{"num_hidden_layers": 15, "hidden_size": 448, "num_attention_heads": 5, "num_key_value_heads": 1, "head_dim": 64, "intermediate_size": 1216, "vocab_size": 2858, "hidden_act": "swiglu", "norm": "rmsnorm", "norm_place": "pre", "norm_eps": 1e-06, "positions": "rope", "rope_theta": 2910.0, "rope_fraction": 1.0, "qk_norm": false, "attn_scale": 0.125, "bias": "none", "tie_word_embeddings": false, "parallel_block": false, "init": "uniform", "init_std_qkv": 0.0177, "init_std_o": 0.00382, "init_std_up": 0.0177, "init_std_down": 0.00196, "optimizer": "adamw", "learning_rate": 0.00126, "beta1": 0.95, "beta2": 0.95, "weight_decay": 0.16, "lr_head": 0.00661, "max_grad_norm": 2.0, "warmup_steps": 227, "schedule": "wsd", "decay_fraction": 0.425, "decay_shape": "linear", "final_lr_fraction": 0.0, "batch_tokens": [65536, 131072, 262144], "max_seq_len": 512, "doc_mask": true, "train_tokens": 670600000, "max_steps": 4675, "dataset": "wikipedia_en"}
MLP neurons of a small language model. Each row is named by its layer, matrix (down: output weights) and neuron, and shows model dimensions 288-383. Each number is 200 + 20 x the weight over its row's rms, rounded and kept within 0 to 999. A neuron's up and down rows have the sign that makes its largest values positive.
Before each neuron's rows, "fires before" lists the tokens most often just after its 100 highest values on Wikipedia text that the model never trained on.

fires before: "2", "5", "9", "6", "1"
L12.down870,185,202,199,213,193,206,173,162,205,232,235,200,206,179,154,201,210,175,253,176,228,204,206,186,214,167,180,223,177,192,209,177,187,228,257,207,177,193,206,249,192,203,210,199,224,195,199,221,186,184,202,193,218,201,214,190,184,224,205,190,162,185,203,173,232,172,191,176,201,169,202,193,211,158,224,194,198,201,204,188,198,189,172,178,212,246,233,206,200,190,211,169,234,180,205,207

fires before: "m", "or", "our", "om", "ne", "rom"
L6.down832,208,164,198,192,210,217,214,178,181,192,212,215,169,196,185,230,200,181,203,224,217,217,203,210,179,228,177,207,185,172,197,185,166,195,186,209,215,219,180,195,216,200,197,187,202,177,198,197,224,198,193,193,249,214,219,217,152,199,171,206,185,237,226,204,189,205,204,206,198,198,231,241,233,192,227,187,249,184,180,229,183,185,196,185,211,225,179,197,204,215,169,229,207,160,180,159

fires before: " |", " 1", ":"
L6.down453,160,177,190,216,207,205,186,241,240,187,225,177,198,164,156,212,202,221,173,202,197,200,220,199,144,211,212,180,164,166,200,236,202,169,179,229,205,197,204,191,176,208,192,228,207,183,197,199,173,200,182,214,173,197,178,166,205,210,202,191,209,219,228,209,234,190,194,169,210,206,192,186,216,176,207,193,224,233,219,212,172,207,204,203,219,207,192,212,225,195,204,206,204,215,224,231

fires before: " the", " B", " number"
L6.down994,201,172,205,189,191,185,189,199,207,192,159,205,228,205,204,170,163,212,190,200,208,184,250,186,172,208,222,209,192,188,202,223,226,202,158,222,191,180,206,169,201,223,197,190,202,241,204,208,240,207,223,215,165,191,197,207,196,208,180,242,228,198,188,190,200,222,207,236,213,176,205,185,184,203,203,205,198,183,195,183,172,254,210,193,204,181,204,208,205,208,224,206,195,182,214,210

fires before: "\n", "-", " Candidate"
L4.down1108,198,222,206,209,234,234,210,208,189,199,201,225,207,229,202,176,191,185,191,210,189,182,210,204,197,205,194,186,228,238,166,203,198,194,172,192,162,197,201,185,187,198,196,205,218,222,201,247,184,188,187,197,158,206,196,208,232,225,190,206,202,216,202,168,186,209,188,221,213,170,186,214,192,168,238,207,170,180,173,181,201,172,182,170,208,221,188,180,211,205,179,213,198,184,218,208

fires before: " |", ".", "y"
L12.down73,239,190,215,212,198,222,187,213,207,175,229,182,184,162,224,191,178,209,215,178,200,187,210,195,162,188,203,205,191,208,184,204,181,225,142,196,199,184,190,189,186,218,181,173,221,207,203,187,205,236,218,222,191,191,197,183,215,201,195,247,214,201,199,210,237,236,207,191,198,176,226,243,167,194,217,252,197,219,193,189,203,246,225,199,245,216,220,182,206,193,176,183,197,196,195,208

fires before: " (", " |", ":", ","
L6.down200,190,172,188,199,177,162,209,222,200,191,197,230,210,210,207,210,190,228,190,155,178,208,216,194,177,206,166,196,238,164,181,223,222,210,193,213,188,201,227,204,200,190,198,197,185,160,207,190,195,213,226,203,245,171,214,194,211,178,219,178,207,196,228,218,237,188,205,195,213,194,222,171,199,198,199,223,224,171,214,202,221,170,218,228,203,189,192,216,214,201,258,173,208,224,191,220

fires before: " 2", " 0", " 1", " L", " the"
L6.down72,186,218,200,177,210,192,235,188,195,187,209,208,207,207,212,209,193,175,209,227,200,191,211,168,210,198,197,183,175,186,191,162,162,164,80,206,207,216,227,183,210,212,195,197,233,172,192,222,229,189,179,212,162,189,194,199,208,206,236,205,187,192,183,192,208,185,170,179,179,160,213,201,201,186,192,195,205,193,214,210,209,223,154,211,198,199,215,224,221,169,202,241,188,195,217,189

fires before: ",", ".", "\n", " |"
L9.down393,179,219,220,193,234,195,206,202,247,197,192,186,193,216,232,208,199,211,165,198,188,203,206,217,214,211,207,213,204,223,225,165,183,238,159,179,217,210,223,183,181,194,192,184,214,200,163,211,177,199,224,201,206,199,214,231,183,170,208,212,196,217,197,211,215,196,206,187,196,208,190,198,202,240,216,216,181,198,229,208,202,177,185,184,197,173,191,194,192,199,189,208,228,218,203,164

fires before: " 0", "\n", " 1", " —", " "
L3.down467,228,218,220,180,187,174,211,215,199,183,187,203,214,178,207,217,215,201,191,199,225,196,211,193,216,188,179,190,183,218,191,179,185,195,189,214,240,198,190,167,219,209,184,201,176,209,191,221,210,189,161,171,224,179,196,214,167,196,176,229,250,208,211,202,214,188,229,174,183,204,213,181,180,222,154,192,202,189,230,190,196,194,175,225,184,179,206,176,222,177,210,191,164,207,214,225

fires before: "\n", "ceeded", "inning", "The", "S", "ret"
L4.down507,201,246,198,186,209,218,260,199,196,215,163,197,188,184,157,180,190,227,176,194,215,182,183,190,181,208,200,176,218,154,205,198,177,198,182,237,179,204,211,249,177,232,214,207,189,191,175,216,185,168,216,242,206,160,188,211,184,194,217,211,208,206,200,171,212,194,209,167,182,180,176,239,248,212,215,209,202,174,192,183,213,180,169,232,181,154,174,194,182,193,183,185,179,219,202,183

fires before: " |", "′", " the", "″", " in", "ing"
L9.down1070,179,201,234,203,231,180,162,200,213,199,198,156,185,231,212,175,172,204,186,235,194,216,197,228,171,235,233,169,163,193,212,233,191,139,177,184,167,175,188,221,229,214,210,158,191,193,212,209,207,201,206,174,201,175,215,179,205,212,204,184,241,283,177,178,205,189,180,190,210,246,184,209,169,192,202,177,218,215,201,177,203,205,207,173,192,191,221,206,182,197,182,189,217,189,165,200

fires before: " |", "%", "out", ";", " /"
L9.down224,162,207,206,200,226,183,217,187,229,249,179,215,203,164,194,200,208,161,216,185,210,195,198,177,182,202,205,186,184,180,177,190,200,172,222,188,187,180,208,224,196,202,203,201,233,157,215,211,197,172,227,207,218,211,175,211,204,194,178,185,192,231,183,202,185,188,218,223,188,200,252,197,204,193,204,213,219,166,208,171,157,171,205,173,184,187,179,214,189,206,178,169,209,198,184,191

fires before: "\n"
L12.down41,200,201,199,197,189,208,227,214,207,222,195,202,223,205,196,219,205,212,178,196,193,176,191,218,196,231,185,202,179,209,237,246,220,238,207,226,183,234,229,185,179,215,205,205,228,231,195,228,198,204,224,215,183,142,194,171,200,153,200,207,225,201,190,174,201,210,180,233,219,212,212,198,203,168,189,210,201,181,201,189,166,155,208,208,203,190,202,203,146,221,179,232,168,194,183,195

fires before: " |", ";", " 1", " 2"
L9.down945,176,217,190,185,205,201,195,215,200,177,234,180,209,190,226,226,202,231,228,185,198,186,169,202,225,191,194,216,240,217,208,215,238,226,184,164,226,160,191,217,210,233,180,221,159,197,223,200,205,174,202,205,199,243,207,183,191,199,201,197,211,200,236,171,217,225,221,210,206,195,200,196,168,190,213,204,185,189,205,191,210,204,194,235,174,213,183,239,193,226,167,179,187,201,188,214

fires before: " |"
L4.down103,250,204,206,184,191,187,180,221,218,191,233,196,226,186,196,161,218,172,180,206,178,192,188,206,203,219,202,232,188,177,210,191,185,197,214,168,160,177,197,226,207,168,199,227,217,214,186,199,199,198,202,185,201,201,210,231,197,195,213,211,221,207,221,240,203,211,181,174,205,196,208,187,199,211,208,155,192,180,183,175,206,205,200,207,194,218,197,199,203,178,216,212,207,208,185,182

fires before: " |", ";", "."
L4.down195,247,211,229,182,216,201,177,206,156,199,177,209,191,180,215,191,197,145,204,201,221,188,210,203,203,214,227,217,178,221,177,171,199,186,181,189,227,218,195,213,224,214,202,212,211,224,157,219,201,214,247,192,223,200,219,187,203,169,199,221,186,216,215,211,192,166,181,188,217,192,249,195,225,239,216,201,231,153,193,216,191,252,193,178,176,207,201,204,197,256,198,186,182,175,172,215

fires before: "0", "1", "il", "2", "r"
L6.down589,181,218,220,203,214,192,194,192,234,239,226,219,186,193,179,209,195,178,191,222,211,176,199,206,231,205,192,229,186,199,194,224,204,213,165,260,197,233,205,188,237,232,191,194,216,216,210,221,219,221,219,247,195,219,225,183,199,210,210,205,215,213,163,184,193,196,200,202,175,189,202,224,145,206,185,180,184,195,222,183,260,185,202,210,248,239,198,153,183,203,204,221,189,228,173,213

fires before: "el", "ell", "il", "all"
L6.down751,181,213,191,187,194,169,173,199,186,190,205,192,187,190,225,214,185,199,213,224,170,225,235,184,204,219,172,171,220,157,194,210,211,172,208,226,207,182,186,216,217,233,174,205,158,204,196,201,225,210,204,184,201,254,213,220,211,163,177,197,253,211,218,236,231,201,198,237,229,201,185,184,178,181,228,213,202,203,210,201,216,200,183,181,217,238,188,211,208,222,214,219,206,218,181,200

fires before: " |", " Democrat", "a"
L9.down778,189,196,176,182,208,178,191,216,185,207,226,181,208,173,233,188,183,223,220,198,195,215,197,201,186,201,236,217,224,178,232,190,211,219,154,180,170,183,208,186,191,201,181,195,230,210,230,190,227,222,183,228,195,202,195,163,191,173,155,191,181,224,231,206,239,205,188,203,205,170,176,200,213,209,196,201,221,227,239,192,212,201,219,238,213,162,177,200,215,185,172,202,191,207,187,190

fires before: "ation", "ate", "ations", "es", "ite", "ated"
L6.down284,199,222,202,197,181,186,207,191,199,223,183,183,203,181,232,175,187,211,157,198,181,179,202,234,154,194,173,207,188,197,147,190,205,200,188,243,193,196,211,204,190,184,227,196,208,245,192,215,181,216,242,206,203,209,212,194,197,163,175,204,207,228,197,214,203,153,150,178,219,193,203,188,167,208,191,150,188,225,202,135,235,223,210,205,192,175,214,196,233,216,202,213,203,215,203,183

fires before: "ion", "ite", "ing", "it", "es"
L8.down545,177,201,256,211,155,215,189,203,205,234,201,205,203,236,204,199,224,198,229,226,201,203,206,184,199,213,199,247,158,201,219,187,182,224,214,223,215,156,178,202,223,197,221,193,176,210,213,225,206,207,170,188,235,215,191,197,206,203,218,204,231,219,185,191,177,218,187,180,175,203,223,237,167,204,196,176,193,220,166,189,227,207,248,162,222,198,214,150,185,216,210,237,195,185,184,170

fires before: "|", "===", "==", "uk", "-"
L12.down56,184,197,211,202,225,223,199,223,212,202,202,210,233,197,184,207,209,194,149,230,172,197,222,204,200,215,242,179,204,176,160,230,210,213,189,209,212,165,188,212,200,202,196,210,219,196,177,210,177,228,220,180,207,178,195,180,200,244,194,203,214,220,205,193,236,191,197,202,171,155,161,178,187,213,189,224,185,191,225,189,235,208,183,198,228,191,211,179,214,232,218,218,187,215,187,210

fires before: "==", "In", "The", "===", "S"
L4.down305,212,181,186,166,198,165,224,220,183,194,218,188,206,231,206,223,233,180,173,187,195,174,165,186,199,197,220,195,214,175,238,209,196,224,75,209,217,174,189,188,170,172,213,201,211,195,193,189,194,211,195,202,206,182,196,180,167,188,208,185,221,231,184,192,192,206,193,202,223,197,175,228,194,184,219,197,199,218,182,216,201,186,200,204,210,191,186,232,177,200,192,211,191,184,205,205

fires before: " to", ",", ")", ";", " in", " |"
L9.down209,210,213,187,202,197,211,236,206,187,205,239,195,201,213,204,219,208,200,205,180,153,214,147,224,209,203,211,163,162,202,193,213,212,187,207,174,222,188,184,186,177,204,172,165,192,193,215,212,194,170,210,206,187,202,195,192,175,229,242,227,209,205,215,193,182,206,199,182,205,196,194,207,169,208,223,213,239,218,191,190,186,209,202,186,225,213,166,182,172,213,194,212,186,176,208,221

fires before: "2", "7", "5", "9", "3", "8"
L3.down491,202,191,221,228,242,196,174,202,162,229,216,131,203,231,181,185,201,179,201,194,205,186,177,216,209,205,215,208,219,194,190,220,232,214,201,218,215,206,221,207,202,199,241,168,197,221,177,206,210,191,178,218,208,188,179,185,212,246,230,159,214,204,206,202,225,210,196,225,190,183,226,226,227,200,198,200,208,217,205,216,214,212,182,193,223,176,229,217,211,238,205,192,188,201,170,179

fires before: " |", "ins", "el"
L8.down539,207,191,202,189,206,205,186,198,193,212,187,220,188,155,210,178,217,167,185,195,190,200,187,182,185,191,219,196,184,219,220,222,209,249,177,241,205,196,206,209,213,204,207,181,216,192,195,182,215,149,201,173,185,203,189,180,196,212,229,191,199,198,199,210,207,209,180,182,213,202,224,184,207,171,180,175,177,200,210,197,184,202,191,218,159,202,206,233,210,209,183,195,199,175,204,214

fires before: " |", ".", " T"
L8.down719,186,182,191,201,179,176,215,177,215,221,183,192,181,209,194,214,172,231,201,199,179,205,224,192,211,215,236,213,176,220,195,215,223,232,248,173,194,202,213,253,201,205,176,180,199,193,235,197,196,210,225,225,200,198,240,203,213,165,238,193,172,198,211,219,205,224,212,216,203,208,186,232,197,183,197,199,188,165,203,184,224,197,188,203,176,200,176,150,224,213,229,215,161,240,198,192

fires before: "\n", ".", ",", ")"
L9.down824,193,180,212,186,201,166,206,186,214,228,204,222,207,237,220,220,235,189,206,186,202,214,214,194,219,220,200,208,197,198,212,173,233,228,157,202,182,198,236,184,194,200,219,186,173,211,176,235,191,232,197,185,211,197,220,196,192,182,245,193,157,207,180,211,185,218,203,196,158,188,144,175,210,184,212,190,211,232,238,221,196,237,183,193,207,198,191,180,225,159,180,195,198,205,188,187

fires before: "\n", " the", " it"
L12.down716,194,199,178,179,217,192,190,186,170,201,221,204,167,211,207,199,213,208,196,154,178,192,214,218,213,202,206,173,218,174,175,206,195,200,149,213,197,188,185,216,204,210,196,193,187,185,201,207,213,221,202,231,210,205,194,142,190,184,213,203,189,198,213,207,195,182,217,138,180,161,227,211,219,217,221,208,144,219,202,236,219,204,207,211,171,175,180,223,191,188,239,189,206,180,204,212

fires before: " |", ",", "00", "1", "0", "up"
L6.down321,195,176,224,174,182,195,195,185,188,204,219,189,197,191,223,194,195,178,214,201,176,198,191,208,216,182,233,227,199,202,150,190,197,200,177,205,161,201,200,190,178,212,180,186,266,245,211,237,195,196,187,200,217,209,235,195,179,210,225,196,197,208,211,182,180,214,213,167,200,202,205,188,202,199,194,191,207,197,210,167,207,202,191,218,196,221,204,181,245,226,177,217,207,181,171,234

fires before: "a", "as", "ad"
L6.down750,164,148,183,229,195,168,202,175,210,225,228,210,200,220,181,199,187,179,203,220,198,240,170,205,221,232,205,184,187,184,194,179,172,205,193,242,193,218,200,201,194,245,201,185,237,185,221,208,200,199,220,212,213,198,224,172,187,181,233,191,214,201,200,206,181,205,209,202,217,182,183,195,203,200,217,238,198,230,199,210,204,155,174,208,227,235,174,213,177,178,226,192,222,209,206,227

fires before: " in", " on", " at"
L9.down817,206,260,230,201,213,179,238,173,186,187,204,226,200,144,178,197,221,197,207,193,211,195,211,219,208,196,193,198,194,175,212,213,189,172,203,197,202,193,193,224,217,248,189,204,193,187,210,195,207,166,200,199,159,194,190,162,194,191,201,195,180,200,212,185,191,220,161,202,188,231,179,208,189,209,217,191,209,190,163,197,204,194,204,206,225,190,195,190,193,225,206,208,202,177,190,205

fires before: "==", "In", "===", "The", "A", "S"
L4.down57,192,199,206,199,179,180,213,217,200,201,202,191,192,203,199,206,210,187,196,195,187,213,203,202,196,190,218,190,200,218,204,218,220,212,29,208,196,182,194,206,203,206,176,201,231,191,198,206,216,192,206,204,181,214,209,207,200,185,213,203,226,234,196,184,211,183,194,209,180,220,196,194,208,190,192,198,220,196,192,193,187,196,181,186,202,208,213,210,190,211,178,231,194,195,196,193

fires before: "i", " ("
L3.down343,182,177,217,187,188,203,185,182,216,237,198,193,178,222,172,201,180,204,203,186,203,188,201,201,212,215,190,209,205,184,162,167,171,187,248,197,230,192,194,190,205,216,230,197,214,204,181,219,196,215,195,200,205,192,200,197,209,203,177,220,177,188,226,223,190,199,206,186,202,216,224,244,232,211,223,210,188,241,221,185,191,189,228,176,180,184,183,217,184,184,187,226,202,197,195,159

fires before: "S", "/", "us", "ill", ".", "O"
L6.down211,207,201,227,177,195,230,249,187,215,188,194,206,213,174,193,222,187,202,178,188,202,169,188,193,226,188,243,204,169,190,173,227,173,162,180,210,219,178,175,196,236,193,221,210,196,212,189,165,201,184,176,213,167,211,225,224,197,191,223,213,230,199,207,237,190,189,194,184,208,225,163,217,182,191,217,222,195,199,194,192,204,228,182,176,198,206,180,216,223,218,174,192,215,191,196,170

fires before: " |", "|", "–", "\n"
L8.down245,178,203,203,220,207,205,180,160,207,191,155,169,190,217,193,217,206,208,194,212,218,241,212,215,204,225,187,213,206,196,176,207,191,203,173,203,173,197,216,211,196,169,201,215,223,216,187,177,176,193,203,206,208,172,223,188,215,178,185,231,190,203,199,205,216,217,203,200,187,219,219,215,177,192,195,208,218,182,190,211,185,198,217,238,204,233,197,204,170,246,194,228,194,230,273,186

fires before: "\n"
L12.down960,185,189,210,208,213,187,148,205,226,187,227,177,236,188,225,175,182,167,201,214,181,178,203,214,195,190,241,192,175,182,188,194,174,185,215,197,205,209,214,203,199,173,210,182,196,204,207,175,195,191,215,204,174,211,206,238,204,171,175,190,186,210,212,195,177,180,164,215,194,200,214,212,213,203,206,197,213,205,221,229,231,168,203,208,174,167,203,206,173,229,178,212,201,220,208,189

fires before: " |", ".", "u", " p", "′"
L9.down1125,206,196,213,195,187,214,209,199,190,190,219,213,212,218,190,185,202,168,165,209,211,230,165,193,161,177,234,194,210,214,192,180,233,207,183,164,213,200,211,180,207,162,216,186,205,186,181,202,192,225,186,165,206,202,215,185,224,197,226,224,166,177,164,196,163,214,207,219,195,199,208,217,195,186,259,184,210,166,151,156,205,220,204,205,212,203,179,196,175,182,184,187,191,181,191,172

fires before: " to", " by", " out", " in", " through", " with"
L8.down138,153,201,187,192,193,192,197,167,205,213,222,220,188,188,199,197,195,194,219,196,216,192,205,230,220,177,195,182,219,216,180,241,206,223,157,187,221,206,188,244,179,214,186,213,180,172,232,195,160,180,203,249,201,190,197,193,151,215,249,201,193,207,185,242,213,213,236,236,230,192,218,188,174,197,194,212,207,198,198,202,183,165,211,183,182,194,173,258,201,216,228,184,210,190,189,210

fires before: "200", " 2006", "20", " 2008", " 2005", " 2010"
L12.down346,210,196,160,192,187,180,226,192,237,203,201,226,190,188,215,193,214,191,204,240,191,231,203,231,151,253,199,173,153,201,199,186,209,178,135,245,209,198,195,185,216,198,176,204,184,214,182,192,222,207,210,181,201,188,214,172,213,164,193,208,185,175,181,190,195,220,220,200,158,171,210,176,194,196,230,173,189,192,214,194,183,174,250,216,217,193,221,202,216,202,241,219,211,217,194,172

fires before: "es", "ite", "ed", "ing", "e"
L12.down168,150,207,214,233,186,227,196,219,221,182,183,191,180,217,214,183,251,207,263,177,210,217,185,178,183,144,205,208,180,206,187,185,204,169,209,210,213,217,181,194,191,182,171,193,194,203,253,224,203,198,180,224,223,213,205,200,215,201,218,190,188,244,198,218,195,205,230,181,187,188,199,214,195,217,189,217,223,202,223,226,195,199,193,250,208,189,204,235,202,222,215,182,188,186,203,223

fires before: ",", "),", ".", ")", " and"
L8.down273,217,209,182,199,172,195,194,210,246,185,183,185,207,153,188,204,217,193,170,200,176,171,194,182,219,250,207,180,222,205,206,183,213,191,179,176,211,179,211,209,211,210,192,223,209,196,181,192,197,223,225,231,212,170,156,214,167,221,218,186,205,203,193,170,228,212,190,180,173,167,193,204,186,177,248,233,163,238,234,207,214,183,202,222,201,212,181,178,222,175,215,239,176,195,202,163

fires before: "ing", " Angel", "es", "ons", "er", "ers"
L4.down75,228,184,213,242,178,220,182,203,192,194,186,224,187,221,166,206,191,189,202,225,224,196,151,200,178,172,198,207,207,208,215,163,210,214,197,202,224,188,185,188,191,177,197,196,191,190,199,203,219,187,181,222,199,189,207,195,221,170,220,182,222,196,216,196,187,202,183,215,199,202,201,170,185,174,168,170,215,211,249,196,186,186,195,168,190,148,164,200,185,187,195,194,229,223,232,175

fires before: " (", " |", ";", "–", " \""
L9.down385,217,195,242,214,173,204,210,206,168,184,188,204,201,206,171,184,209,167,179,196,218,210,207,182,234,230,233,201,190,197,177,197,213,153,225,224,212,204,230,185,225,206,203,189,180,183,183,196,181,221,207,212,201,197,208,200,211,210,221,174,150,175,213,200,192,232,190,205,208,160,205,219,170,181,188,237,222,130,191,203,231,240,184,201,197,194,195,196,198,232,213,186,214,181,198,237

fires before: "ol", "um"
L9.down394,233,189,170,181,170,198,185,213,166,200,222,212,210,209,198,202,221,215,204,195,192,166,222,168,206,227,195,147,212,195,177,183,227,207,168,197,212,207,208,200,215,184,198,187,190,196,176,197,196,192,189,190,217,176,206,229,236,190,186,183,165,200,191,190,206,177,198,201,208,198,175,213,208,171,196,193,201,211,189,207,214,168,219,211,222,143,208,189,213,196,181,170,170,189,221,233

fires before: "ed", "ing", "s", " that", " from"
L9.down646,186,187,198,187,190,179,180,172,182,203,187,268,213,221,195,153,200,195,219,208,202,229,220,186,227,211,184,200,192,211,191,213,209,182,174,208,194,211,208,221,180,168,203,187,185,183,202,207,192,242,176,172,240,216,229,189,175,182,202,207,169,203,200,206,202,161,209,216,186,189,164,203,235,195,214,225,162,196,182,188,194,193,236,215,177,187,224,218,230,187,220,220,187,172,235,198

fires before: ",", ".", " (", " on", "i"
L9.down144,174,215,214,193,215,210,236,165,185,183,201,205,199,191,216,208,209,195,219,210,223,166,197,220,226,211,207,203,185,214,170,207,226,184,191,183,211,232,201,180,156,176,195,191,166,184,204,206,200,205,185,209,191,205,181,194,178,198,230,179,178,230,173,209,191,200,194,228,179,213,187,197,211,207,220,177,218,196,175,188,172,197,231,207,154,213,162,209,187,230,215,191,176,189,217,179

fires before: " |", ":", ".", "\n"
L8.down345,189,244,160,176,206,212,189,215,185,185,207,195,193,241,192,169,185,204,223,182,199,261,195,201,176,219,185,239,181,225,210,188,204,194,166,175,209,232,190,211,201,205,198,215,209,181,169,210,185,201,206,191,193,188,197,179,218,196,212,205,188,207,196,182,225,170,226,165,176,219,196,242,174,247,198,235,218,185,206,217,194,201,178,188,215,197,208,185,197,191,210,177,210,193,210,201

fires before: "er", "ed", "ment", "ement", "ers", "ing"
L3.down1171,209,191,178,202,216,218,209,198,174,205,182,210,224,214,200,201,198,228,246,209,199,243,206,182,184,213,171,184,211,186,207,186,167,210,165,231,183,160,209,191,194,225,224,188,224,209,205,202,245,200,187,212,222,215,171,232,211,216,223,197,242,176,191,186,205,170,219,217,199,173,175,241,228,205,199,211,212,246,192,215,170,175,236,161,211,194,215,191,186,203,235,206,219,181,188,165

fires before: " |", " in", "R", "ol", " on", "("
L8.down817,201,187,211,173,171,185,221,164,259,198,169,185,174,196,227,201,212,198,221,201,184,188,239,184,200,164,213,182,219,194,211,161,223,167,156,211,203,174,235,224,228,221,221,214,219,172,207,204,214,186,212,189,177,176,175,203,187,247,193,193,181,218,199,217,215,198,203,199,198,196,188,218,178,207,208,202,231,194,215,160,181,221,194,241,217,223,170,199,200,225,212,182,218,215,170,204

fires before: "\n"
L12.down248,185,176,183,183,197,203,189,189,213,208,178,191,185,162,192,215,206,194,164,216,207,218,206,210,221,205,198,185,205,213,199,243,202,209,148,177,232,176,189,184,199,214,168,187,197,186,208,235,211,223,190,176,171,236,206,169,197,180,170,139,194,227,190,208,194,176,199,164,200,221,221,183,215,216,202,229,213,185,214,205,223,213,193,209,197,190,156,214,137,217,230,177,201,195,210,211

fires before: "\n", " |", " P", " L"
L8.down329,233,211,200,192,232,180,207,147,205,232,198,228,182,170,235,218,199,206,196,192,202,181,205,223,206,191,219,236,174,213,195,190,199,199,179,197,212,205,166,189,202,171,198,223,200,211,171,162,199,204,204,177,199,191,169,205,199,167,182,211,173,191,212,210,219,184,179,190,186,222,213,207,218,181,214,184,193,209,173,193,224,197,207,165,203,202,191,242,206,189,201,213,206,224,214,201

fires before: " |", ".", "1", ","
L12.down1014,208,194,216,196,215,182,152,218,209,207,194,196,188,200,189,216,181,178,201,189,199,200,164,187,221,217,208,207,199,221,203,153,198,212,181,229,199,205,196,201,170,192,176,220,231,221,212,227,202,188,181,207,212,194,214,193,213,200,189,211,236,163,224,212,206,197,199,185,235,206,178,198,203,196,196,219,210,173,183,190,229,200,170,198,159,200,169,207,188,194,189,201,180,229,175,177

fires before: "==", "In", "===", "The", "="
L4.down692,216,194,212,179,188,214,202,218,216,200,191,209,193,209,214,219,197,181,214,177,213,189,190,171,189,184,232,190,198,217,199,208,200,171,24,215,195,209,204,178,193,209,193,201,195,168,190,201,208,202,193,206,226,219,200,191,185,196,193,200,203,214,184,172,186,205,204,190,169,197,191,201,194,173,201,202,214,207,196,211,196,185,185,206,201,199,209,204,200,202,209,209,187,186,230,226